Part of a small language model's weights.
Architecture: RMSNorm before each block, no biases in attention or MLP, untied embeddings.
MLP neurons of a small language model. Each row is named by its layer, matrix (down: output weights) and neuron, and shows model dimensions 112-175. Each number is 50 + 15 x the weight over its row's rms, rounded and kept within 0 to 99. A neuron's up and down rows have the sign that makes its largest values positive.
A block is one neuron, or neurons of one layer that tend to fire together. After each block is what it responds to, as a language model described it from the Wikipedia text at the highest values.

L5.down28:47 83 44 41 85 38 57 27 44 44 63 22 70 48 54 57 38 61 80 46 77 35 45 53 33 41 58 42 55 58 30 58 40 43 73 60 43 66 81 58 82 39 66 46 61 54 46 80 56 42 49 55 46 56 35 43 34 38 45 49 73 30 51 55
L5.down63:68 37 90 63 70 60 64 47 68 53 56 60 43 53 55 29 53 57 45 44 21 61 42 44 61 50 42 39 55 64 42 54 41 30 54 61 43 76 44 51 69 42 59 49 59 40 35 45 33 47 56 65 21 33 54 36 05 28 67 56 34 42 70 62
L5.down81:38 44 46 81 34 54 59 60 49 41 50 47 43 42 43 39 50 24 45 25 70 45 20 45 60 59 64 53 94 41 53 79 47 56 43 51 48 58 35 69 49 65 61 65 71 53 33 79 57 33 67 50 42 67 47 55 60 60 34 79 38 39 68 53
L5.down114:52 44 13 59 64 65 49 46 66 59 35 53 52 48 60 70 36 37 60 46 47 54 79 99 40 61 28 51 36 76 53 52 03 50 52 33 55 25 54 11 68 48 54 37 37 25 56 93 45 59 49 63 52 25 69 59 61 39 28 53 47 52 42 59
L5.down339:52 48 56 76 64 45 58 26 72 41 39 43 78 37 66 55 43 40 57 47 65 48 62 49 30 33 48 51 18 57 76 43 41 39 47 50 55 39 41 72 50 42 52 63 25 55 59 63 50 32 65 65 50 33 62 45 41 30 40 35 57 50 17 49
L5.down389:57 61 29 46 62 29 41 56 28 23 39 45 41 62 51 49 41 51 49 52 74 53 55 55 48 64 49 54 50 57 52 54 19 66 41 58 72 82 42 25 56 57 52 39 53 36 61 45 52 24 61 58 43 14 26 42 62 45 60 47 46 62 58 57
L5.down477:43 93 32 68 45 53 15 63 60 71 50 29 54 48 64 15 31 33 92 44 65 65 34 62 60 49 51 71 19 48 55 63 54 58 80 66 40 40 42 14 52 59 68 40 40 58 47 54 58 26 32 44 53 37 47 46 62 68 57 59 42 24 60 34
L5.down504:41 65 48 76 56 62 61 36 69 32 67 46 52 42 62 66 64 65 48 21 26 51 38 48 44 32 29 59 64 42 56 81 61 42 55 32 31 36 66 37 62 43 23 65 35 42 45 50 59 54 54 48 40 44 53 37 41 46 39 45 84 38 39 94
L5.down610:56 57 52 62 24 52 83 70 82 66 62 28 77 43 67 30 55 29 55 63 80 43 38 48 36 63 40 34 53 44 71 76 56 58 33 77 53 35 65 19 51 63 52 56 53 40 56 58 64 51 20 31 67 35 52 18 50 56 58 78 48 63 41 53
L5.down637:33 52 64 77 68 68 41 69 63 42 45 34 46 32 59 29 60 47 56 72 38 60 62 72 58 64 60 47 15 42 50 44 47 60 58 56 51 30 41 59 55 22 72 46 64 47 52 49 51 55 62 46 42 42 76 73 77 73 30 12 62 30 81 51
L5.down681:43 58 82 61 89 56 49 72 49 56 60 49 52 56 72 63 44 89 55 61 51 63 38 71 47 61 26 60 58 51 21 51 47 73 59 63 39 37 68 18 31 38 54 40 29 54 36 65 49 48 50 54 39 81 36 38 49 64 45 45 36 52 29 52
L5.down684:68 31 63 44 47 54 59 51 51 58 70 30 25 75 41 24 33 74 72 60 31 61 35 63 40 62 62 36 58 45 26 50 46 44 44 54 14 72 57 07 54 66 52 49 31 40 74 40 50 57 50 50 71 28 51 40 74 18 43 62 56 52 26 58
L5.down775:24 39 63 57 35 63 42 56 84 44 47 35 51 30 71 55 48 13 54 51 54 57 41 50 55 30 59 34 46 53 72 34 27 42 55 43 43 66 66 22 52 42 47 41 37 52 42 30 63 50 82 52 50 51 63 47 66 32 42 72 55 32 49 59
L5.down785:55 46 34 53 27 47 48 50 78 49 39 29 65 70 77 54 47 58 55 54 60 65 32 48 69 38 50 31 32 60 41 60 51 34 62 62 49 47 60 78 48 31 23 49 54 53 29 64 30 33 46 52 36 48 43 52 28 49 36 74 50 61 37 69
L5.down801:48 47 36 58 59 31 34 51 45 56 47 30 42 60 51 44 62 51 31 37 33 33 51 72 71 52 53 22 50 57 61 38 46 52 55 81 42 63 31 99 59 69 54 33 50 41 50 47 53 36 80 55 52 66 42 67 58 59 16 43 32 16 49 47
L5.down870:34 66 60 11 65 50 46 46 77 65 28 52 65 29 38 52 29 77 62 46 60 14 34 51 76 65 55 61 58 45 39 69 74 37 50 78 71 36 67 50 78 66 51 67 43 57 53 46 34 49 66 38 64 41 45 22 42 63 36 30 84 44 53 41
Responds to: Second piece after short onset

L12.down21:46 50 34 49 40 20 54 29 33 71 41 30 05 37 47 65 47 16 39 33 53 55 82 42 42 49 52 18 52 47 28 49 40 44 49 38 73 79 42 43 34 56 41 39 72 46 58 66 70 51 55 57 23 22 68 58 52 23 44 76 38 54 55 58
L12.down181:45 62 70 90 62 44 45 39 70 48 64 73 59 48 61 44 96 35 41 56 61 52 33 62 43 82 47 40 42 42 33 66 58 65 35 56 46 70 44 26 52 51 39 33 25 43 41 68 26 26 59 56 36 34 37 69 60 29 41 44 57 57 45 55
L12.down561:52 46 39 53 39 41 49 70 38 63 47 73 47 36 46 61 54 53 54 56 65 47 49 55 47 49 41 56 63 47 54 58 63 53 46 31 39 54 42 71 63 43 43 74 33 50 59 46 31 51 51 58 35 19 32 61 49 70 34 75 66 23 56 42
L12.down621:32 65 49 63 32 23 90 23 49 65 54 26 45 45 43 45 77 33 43 60 48 67 66 34 48 51 49 41 32 35 39 48 74 67 61 58 32 60 31 50 32 25 60 49 59 43 47 60 47 67 14 78 41 44 61 66 55 91 38 49 61 59 49 23
Responds to: Adverb endings and modifiers

L12.down600:65 26 38 68 53 68 25 39 36 29 45 29 53 53 53 56 55 88 46 61 38 28 64 22 61 68 33 36 19 33 23 30 13 20 45 47 61 00 51 77 51 27 68 61 69 34 37 63 74 73 76 62 30 56 61 68 27 52 49 43 44 78 32 50
L12.down657:51 63 99 17 63 50 25 49 68 66 43 58 50 16 58 33 42 66 70 38 30 54 66 23 75 57 38 47 40 59 60 52 57 64 53 45 56 43 42 99 35 24 46 24 66 43 45 56 60 40 58 39 80 53 50 38 22 40 59 35 48 36 62 50
L12.down788:63 44 99 41 31 46 70 50 48 27 52 22 29 64 49 27 41 78 46 74 52 45 24 55 53 39 19 43 48 59 51 48 66 26 46 51 52 47 39 77 32 43 39 40 63 53 17 51 56 73 43 39 36 58 25 49 38 35 56 46 47 45 52 41
L12.down803:41 58 46 42 51 77 46 55 45 42 69 51 48 43 65 81 14 66 58 52 37 42 43 40 52 50 57 28 53 80 63 58 32 46 45 60 52 35 24 47 33 67 38 64 56 51 52 56 60 66 46 41 29 50 48 39 45 39 35 59 56 63 42 63
Responds to: Narrative main verbs

L20.down834:46 58 37 42 70 33 39 52 54 38 62 63 57 30 28 34 37 35 68 28 84 50 41 27 62 41 59 50 68 28 56 78 55 46 58 64 53 50 52 15 65 83 70 36 28 32 37 68 72 57 51 39 49 60 48 78 49 55 16 62 48 46 34 57
Responds to: Head nouns before "of"

L12.down208:12 57 53 61 35 35 44 32 57 19 51 20 31 58 40 46 35 39 49 74 34 28 59 52 34 58 39 41 48 67 41 52 35 56 27 59 49 20 49 54 32 70 43 42 55 58 23 49 36 33 51 63 42 41 37 51 63 56 55 58 79 46 42 08
L12.down214:26 40 43 61 62 34 40 68 50 32 56 43 21 41 30 12 65 28 53 37 72 56 39 66 44 75 60 53 61 26 41 32 49 52 99 43 50 52 44 55 57 47 38 32 23 49 35 55 58 61 72 47 36 47 44 56 57 57 35 28 46 44 41 40
L12.down436:47 54 81 47 35 62 49 58 42 34 63 61 42 50 53 44 81 60 42 41 42 72 56 51 85 45 36 58 50 56 68 38 57 57 47 59 48 52 38 60 54 57 52 25 30 46 74 59 58 43 43 35 54 51 42 42 43 54 44 84 64 34 63 25
L12.down541:24 29 63 49 32 58 13 40 17 50 61 34 24 67 39 51 26 48 31 62 61 61 31 43 64 54 67 29 56 50 33 13 67 53 33 46 54 57 59 50 54 55 46 36 25 43 53 29 31 43 44 61 75 82 61 60 39 51 36 55 54 38 29 46
Responds to: Verb-derived word endings

L12.down12:58 38 60 52 43 73 17 14 44 06 54 44 55 74 70 49 61 49 50 65 54 34 40 31 35 42 61 67 58 37 74 38 27 67 43 63 63 56 47 64 56 64 75 29 67 45 49 60 64 56 40 51 60 68 54 61 53 56 72 37 44 54 63 44
L12.down113:83 55 62 61 64 61 57 66 53 53 50 68 45 40 43 42 47 38 56 28 47 59 45 61 61 37 31 62 41 43 34 41 38 76 38 55 52 55 55 50 54 37 73 54 24 48 73 56 41 44 55 47 41 45 19 59 88 43 34 33 61 42 46 34
L12.down503:77 60 54 44 34 50 27 43 46 31 40 35 60 79 38 34 44 43 54 37 83 59 49 41 45 64 42 49 68 43 41 57 42 47 40 78 49 67 26 23 55 34 44 75 25 52 48 47 56 56 70 77 54 64 42 44 55 55 59 34 28 55 63 68
L12.down627:31 38 42 33 60 50 45 59 34 70 16 64 57 68 47 41 67 40 42 40 20 64 48 54 80 41 52 67 64 81 39 39 33 76 82 62 53 47 56 56 35 77 47 48 39 43 42 27 26 35 35 32 71 32 36 32 41 68 57 82 32 40 40 39
Responds to: Abbreviation period before numeral

L20.down119:44 63 81 85 67 48 70 31 36 52 48 62 51 29 82 55 66 47 63 56 53 49 59 52 59 56 77 52 67 70 54 54 49 64 65 45 80 63 30 71 57 67 57 50 69 42 53 48 33 37 38 54 63 76 57 44 38 22 53 55 74 34 57 03
Responds to: Pre-verb slot words

L20.down333:26 62 57 49 84 57 77 67 49 63 55 49 31 26 39 77 41 69 40 28 58 62 52 49 36 37 52 47 59 72 28 48 32 49 56 60 69 61 33 77 55 58 33 57 48 53 43 37 53 45 43 38 44 54 64 27 56 59 40 64 15 65 45 09
Responds to: Slot before a verb

L5.down19:39 45 26 57 45 49 46 68 42 52 59 58 62 62 45 45 55 35 24 24 35 42 35 43 45 25 25 27 12 69 38 51 64 69 38 58 37 40 52 27 64 63 51 59 42 39 50 45 67 44 56 63 81 52 26 54 69 41 29 55 22 52 43 55
L5.down20:68 67 20 56 49 27 66 43 40 83 56 47 22 47 38 48 49 53 27 54 51 45 22 93 73 39 58 38 34 48 48 54 62 57 42 39 38 57 29 17 29 89 74 49 61 59 74 37 50 71 42 70 67 53 37 50 71 45 34 50 42 52 49 47
L5.down104:50 58 56 73 67 60 20 59 22 68 75 48 43 33 07 44 47 32 71 23 61 43 68 17 51 17 33 32 72 35 57 41 65 62 53 60 59 59 39 60 67 60 60 45 47 34 67 31 48 67 52 37 67 54 62 20 82 36 64 53 60 64 46 46
L5.down195:28 43 52 37 40 64 44 69 41 44 72 61 73 53 37 27 94 37 44 50 44 29 43 41 58 24 63 76 45 67 47 46 44 50 50 43 28 41 47 36 39 48 53 45 20 37 49 64 24 62 69 72 36 48 47 68 39 50 49 52 25 48 36 51
L5.down263:46 60 44 56 68 56 39 62 46 50 40 62 29 21 29 57 48 38 56 46 77 40 55 21 52 69 54 44 60 70 52 47 16 62 68 34 67 29 43 69 53 28 73 49 44 45 36 40 32 45 54 21 48 36 53 33 42 49 70 18 59 35 27 58
L5.down306:26 56 39 34 99 53 18 47 23 60 58 56 60 51 35 34 47 41 36 42 64 33 45 72 62 63 65 55 51 51 25 38 51 54 72 54 50 80 52 51 72 41 34 47 39 41 42 43 39 43 72 38 54 44 51 43 47 57 38 58 71 40 70 78
L5.down539:32 40 14 52 82 56 40 25 52 38 57 71 23 60 20 35 51 46 55 52 29 42 48 54 61 41 42 54 45 32 48 51 34 49 53 40 50 81 56 59 72 38 43 56 39 34 55 35 39 52 82 53 45 30 62 55 52 44 52 55 55 64 36 37
L5.down571:39 71 29 82 67 44 90 63 47 34 35 34 63 50 39 26 27 20 50 37 70 46 61 31 64 63 51 42 81 58 60 51 81 49 43 70 56 49 36 60 48 31 34 42 39 52 48 52 42 56 29 48 57 74 99 64 43 48 38 48 71 44 64 49
L5.down585:51 60 79 32 99 48 31 51 27 38 54 89 29 46 34 46 41 37 49 41 64 42 36 72 45 54 92 48 53 47 31 32 47 58 55 40 45 80 49 36 60 60 42 51 45 85 28 43 66 69 66 72 49 28 59 64 46 24 64 66 55 48 45 58
L5.down589:42 51 53 41 58 37 32 51 66 92 48 70 49 56 41 38 62 37 43 30 39 54 49 72 55 55 62 79 19 78 56 86 56 32 52 57 46 59 70 31 54 37 33 58 47 42 49 36 50 46 45 34 56 55 85 26 57 38 52 55 49 66 64 55
L5.down635:48 69 19 50 57 53 41 66 62 43 68 81 74 30 39 33 70 32 62 54 63 47 47 22 42 83 40 71 34 44 62 58 39 74 45 47 53 39 57 99 47 34 48 42 31 54 64 63 31 47 77 75 56 55 31 51 41 40 50 25 38 52 33 30
L5.down770:38 46 59 66 49 21 58 44 57 41 53 30 31 51 45 43 43 61 47 62 51 30 48 54 48 57 43 34 69 76 58 43 44 58 49 56 33 58 41 00 68 60 26 64 58 46 34 61 50 52 67 61 71 59 35 47 62 50 46 43 57 65 43 46
L5.down794:55 54 77 62 70 50 51 58 42 55 71 37 45 48 60 35 45 74 66 52 54 68 61 59 61 50 22 52 48 62 37 59 48 70 30 32 60 47 62 48 56 50 60 31 52 81 51 66 55 27 52 52 60 42 74 55 69 53 53 57 32 50 50 36
L5.down842:62 75 49 76 36 51 52 51 92 25 39 49 55 51 67 44 47 35 61 61 53 41 26 49 21 65 48 48 37 60 63 37 71 42 69 48 45 51 65 00 33 69 65 52 53 49 41 64 47 46 34 67 58 50 52 34 63 63 36 61 41 53 43 57
L5.down849:39 39 42 47 53 49 44 60 28 65 45 31 44 47 46 48 37 28 52 64 48 24 45 22 73 46 74 18 34 64 60 57 58 45 41 58 45 50 52 60 47 56 35 50 40 61 41 42 45 23 52 78 60 66 46 33 50 43 46 60 51 26 66 55
L5.down856:40 37 81 45 33 68 56 53 81 51 28 33 44 36 44 75 54 49 45 41 66 32 61 64 53 54 75 46 56 41 50 55 57 55 38 74 51 46 17 73 52 99 68 69 44 79 59 49 36 41 62 36 54 37 52 37 48 91 60 69 40 40 59 65
Responds to: Word-completing suffix pieces

L20.down575:43 65 55 35 29 42 61 22 59 36 52 58 58 53 57 50 42 63 33 53 51 63 84 57 74 48 50 61 21 61 44 45 56 32 49 54 70 56 40 57 47 53 69 28 45 76 53 36 63 38 65 54 42 24 32 25 65 63 48 37 73 86 36 72
Responds to: Word-completions inside proper names

L5.down6:33 32 53 56 67 64 30 53 68 45 08 43 49 53 49 28 33 42 61 71 40 56 48 37 56 43 43 57 41 44 28 41 35 71 51 31 54 27 63 88 55 54 57 40 64 55 53 58 43 42 55 75 37 47 53 18 32 58 31 30 51 51 05 72
L5.down75:49 44 72 99 13 53 36 16 39 62 66 63 43 56 73 33 41 54 58 47 59 62 42 56 57 41 21 59 62 61 54 44 32 50 28 45 36 61 39 97 66 61 46 58 54 76 59 55 50 60 69 71 45 54 79 40 52 41 57 36 39 49 44 67
L5.down192:22 46 42 43 61 67 50 30 71 64 42 46 49 58 57 54 37 64 60 25 53 48 19 63 56 58 43 20 41 37 50 47 50 71 54 49 48 40 46 46 21 70 43 65 85 33 56 56 41 47 49 84 26 45 29 60 42 34 11 47 40 64 53 66
L5.down216:65 50 68 46 62 81 46 51 40 57 38 42 42 27 54 87 38 24 49 35 35 41 62 38 76 46 46 58 45 52 43 47 76 41 67 55 51 54 71 50 54 47 63 44 59 55 52 48 63 63 67 61 45 44 62 45 76 25 25 56 29 46 31 54
L5.down225:52 45 23 57 66 67 40 53 27 43 60 74 58 51 57 53 39 30 54 39 45 20 46 86 36 66 35 56 71 49 48 71 46 69 49 57 34 64 18 81 58 40 60 34 51 36 64 65 49 56 32 65 70 21 80 51 56 40 66 32 33 43 32 32
L5.down249:39 50 65 81 48 27 73 44 71 42 36 11 52 67 74 58 38 88 58 00 75 51 58 44 33 68 47 34 63 42 45 62 24 54 44 59 50 39 86 78 41 54 43 39 65 45 71 66 45 49 50 59 44 81 49 45 47 57 55 65 57 60 49 55
L5.down363:21 50 71 49 19 24 52 33 41 46 46 43 43 37 61 58 57 49 48 45 41 46 43 39 57 50 50 16 43 72 35 38 55 63 30 39 38 75 53 70 38 57 61 40 21 72 37 27 41 51 67 85 53 31 47 54 61 42 47 51 26 58 42 54
L5.down374:52 65 72 53 30 41 55 38 58 62 49 34 45 81 57 27 46 33 59 57 63 53 29 38 41 66 21 75 35 62 58 34 33 56 28 30 32 49 39 66 33 63 50 57 50 67 58 93 62 60 48 50 81 46 45 59 33 55 29 38 57 57 41 16
L5.down428:44 54 73 50 46 40 59 45 62 40 47 43 27 36 48 57 41 39 64 85 52 48 62 44 57 68 31 54 42 61 25 74 61 60 48 68 34 37 60 76 49 37 09 29 63 24 47 54 43 24 45 30 56 49 37 48 66 57 43 56 59 41 39 29
L5.down440:50 32 54 70 37 31 26 25 44 72 32 64 40 45 61 43 59 71 64 61 67 33 51 56 51 57 58 59 90 46 35 40 36 65 38 61 52 52 29 99 44 64 17 43 44 26 66 54 61 51 59 40 68 35 57 28 48 55 52 51 36 38 33 51
L5.down617:72 42 39 69 47 58 49 42 44 56 32 55 43 33 48 48 54 55 67 34 52 40 24 44 52 65 66 70 49 39 45 33 64 52 42 43 53 70 46 99 57 48 42 41 54 54 75 56 64 21 54 16 47 87 48 55 39 49 58 49 37 42 30 15
L5.down698:64 40 65 41 40 37 56 40 64 76 33 50 32 47 58 44 39 53 74 24 74 55 42 36 24 77 39 61 34 34 62 67 57 80 83 65 46 57 44 55 44 69 44 45 51 46 57 54 65 43 30 60 33 26 43 47 46 68 44 53 76 45 42 38
L5.down729:41 22 67 58 54 48 59 46 63 36 54 57 47 58 51 54 50 85 52 56 52 36 58 40 60 74 52 41 53 61 43 51 47 54 50 51 63 47 76 85 46 49 66 41 49 51 59 52 43 54 67 48 51 75 59 30 36 39 50 39 48 56 51 43
L5.down751:60 28 35 40 74 42 76 49 35 50 27 63 52 20 47 46 27 28 67 49 43 17 33 42 67 60 54 60 52 36 57 46 56 55 55 43 83 65 33 67 48 62 58 29 41 46 80 54 53 47 76 45 48 50 72 51 42 36 45 34 33 61 66 31
L5.down823:57 42 92 63 00 30 76 48 50 63 11 13 50 44 39 71 53 52 42 52 49 38 44 48 64 58 39 49 61 58 47 76 31 38 48 49 48 44 53 99 29 42 51 74 16 64 49 59 59 61 17 69 49 47 45 47 63 40 68 57 40 46 40 50
L5.down854:48 49 70 55 84 47 37 61 58 69 38 71 37 75 28 40 33 54 49 59 46 28 34 50 70 43 46 28 61 66 49 84 38 46 47 31 61 43 70 89 70 57 25 69 47 66 57 61 45 66 34 48 59 38 64 73 19 72 85 26 09 74 70 49
Responds to: Additive adverb "also"

L5.down98:59 47 58 68 64 38 71 54 56 75 58 38 40 70 57 70 35 76 53 25 45 60 28 49 40 61 52 66 26 52 52 24 50 41 38 41 71 63 37 99 60 52 43 65 56 53 47 38 60 60 63 64 52 64 50 26 53 51 58 48 46 63 68 47
L5.down226:72 64 42 49 65 14 17 37 40 55 48 50 49 38 89 48 55 55 55 46 30 57 28 57 39 00 55 45 57 55 29 08 77 39 44 50 51 59 54 76 54 37 70 41 51 50 49 34 41 45 47 34 45 50 55 65 58 79 49 47 47 55 70 32
L5.down246:53 49 50 40 78 75 53 42 35 44 26 17 51 41 64 68 62 75 70 42 43 59 39 64 32 80 52 61 60 54 68 63 62 65 44 58 44 73 56 70 75 71 60 51 55 34 45 56 31 36 41 61 12 59 65 35 46 65 51 39 28 55 45 74
L5.down304:74 61 64 58 60 69 22 55 04 40 43 56 47 65 47 61 42 43 42 49 30 74 28 64 58 67 54 42 50 61 29 34 61 52 67 38 57 58 77 00 54 28 48 30 56 59 37 52 40 59 57 45 27 47 53 41 56 57 54 41 72 42 42 56
L5.down356:57 49 46 59 11 49 66 35 41 55 61 41 35 62 89 34 59 65 56 45 70 51 19 43 26 72 57 54 30 62 41 36 50 38 40 48 59 37 33 64 62 46 60 60 53 58 44 63 15 32 36 44 49 52 66 52 42 52 21 54 54 46 62 59
L5.down425:38 71 60 68 72 45 56 44 54 54 55 66 62 30 40 62 66 67 53 36 69 58 60 35 57 87 39 56 39 65 53 21 35 42 45 61 46 61 42 80 28 45 37 52 56 44 28 68 39 83 64 57 63 44 17 46 52 27 58 62 49 65 42 54
L5.down475:68 52 75 66 45 54 43 56 19 49 65 65 48 58 42 71 53 45 40 31 30 30 45 78 57 76 33 50 44 35 42 69 57 45 85 54 55 47 38 56 49 24 69 64 50 36 42 07 52 45 57 63 49 59 59 62 46 86 56 62 91 42 50 32
L5.down482:54 30 59 35 55 41 56 28 62 75 43 68 41 14 47 41 65 37 33 52 31 51 53 27 42 50 74 47 36 46 48 64 42 81 44 40 32 36 81 33 48 37 62 30 61 67 79 39 34 40 65 38 67 49 51 64 48 88 52 46 63 73 64 34
L5.down494:78 40 77 40 55 22 88 43 41 37 33 47 27 42 73 25 68 48 66 54 39 36 51 44 54 41 57 62 28 39 49 23 47 69 39 37 56 45 00 47 43 47 67 32 74 54 72 81 31 55 55 64 56 21 64 58 44 79 65 62 42 53 36 53
L5.down601:49 48 70 66 92 38 47 35 60 58 33 73 58 42 71 38 61 52 48 51 47 71 23 62 66 86 39 46 23 37 35 52 45 57 52 48 78 38 29 69 55 27 51 60 44 49 52 68 37 57 63 50 76 64 47 57 51 89 63 41 51 52 41 39
L5.down609:54 63 20 51 56 48 41 17 57 46 35 58 42 55 84 66 39 53 52 80 64 52 27 56 23 74 35 58 62 51 70 72 42 61 61 70 42 59 45 11 47 54 38 43 59 22 36 67 60 74 21 34 46 50 48 48 61 59 47 44 26 46 48 34
L5.down705:51 59 89 61 99 54 61 65 62 65 44 16 41 57 43 62 53 56 28 53 54 29 56 52 40 47 44 66 71 48 44 35 64 45 24 35 51 33 41 51 44 30 42 66 45 45 50 55 58 50 64 38 59 71 54 48 47 60 88 56 50 41 53 81
L5.down717:37 62 83 65 74 46 64 56 46 31 38 38 50 39 55 44 59 54 62 51 36 58 42 47 55 64 62 49 68 43 42 60 29 51 54 71 44 55 44 75 48 29 30 76 64 26 59 62 28 36 55 40 59 55 53 47 54 59 65 39 48 59 55 31
L5.down787:48 44 77 45 22 40 58 39 45 51 52 41 59 35 33 45 67 27 57 47 53 63 51 74 57 55 28 33 34 56 47 60 66 53 46 44 56 46 43 45 04 57 42 54 71 43 63 62 64 49 64 43 56 55 53 55 44 38 41 36 45 49 37 39
L5.down815:43 67 72 84 45 47 34 43 39 37 70 59 62 51 68 40 52 42 39 39 57 83 60 25 67 65 43 58 56 23 59 49 58 34 56 41 27 33 71 55 31 25 70 54 32 60 67 44 39 55 44 45 64 52 72 36 53 75 48 34 85 44 62 61
L5.down817:53 39 65 43 62 45 34 57 51 47 42 62 68 69 48 26 48 47 46 57 62 61 59 64 54 57 76 32 64 33 69 33 63 31 57 28 55 38 71 00 49 57 64 46 40 67 28 29 62 44 82 81 76 60 69 32 45 40 45 51 65 45 46 16
Responds to: Adverb endings and adverbs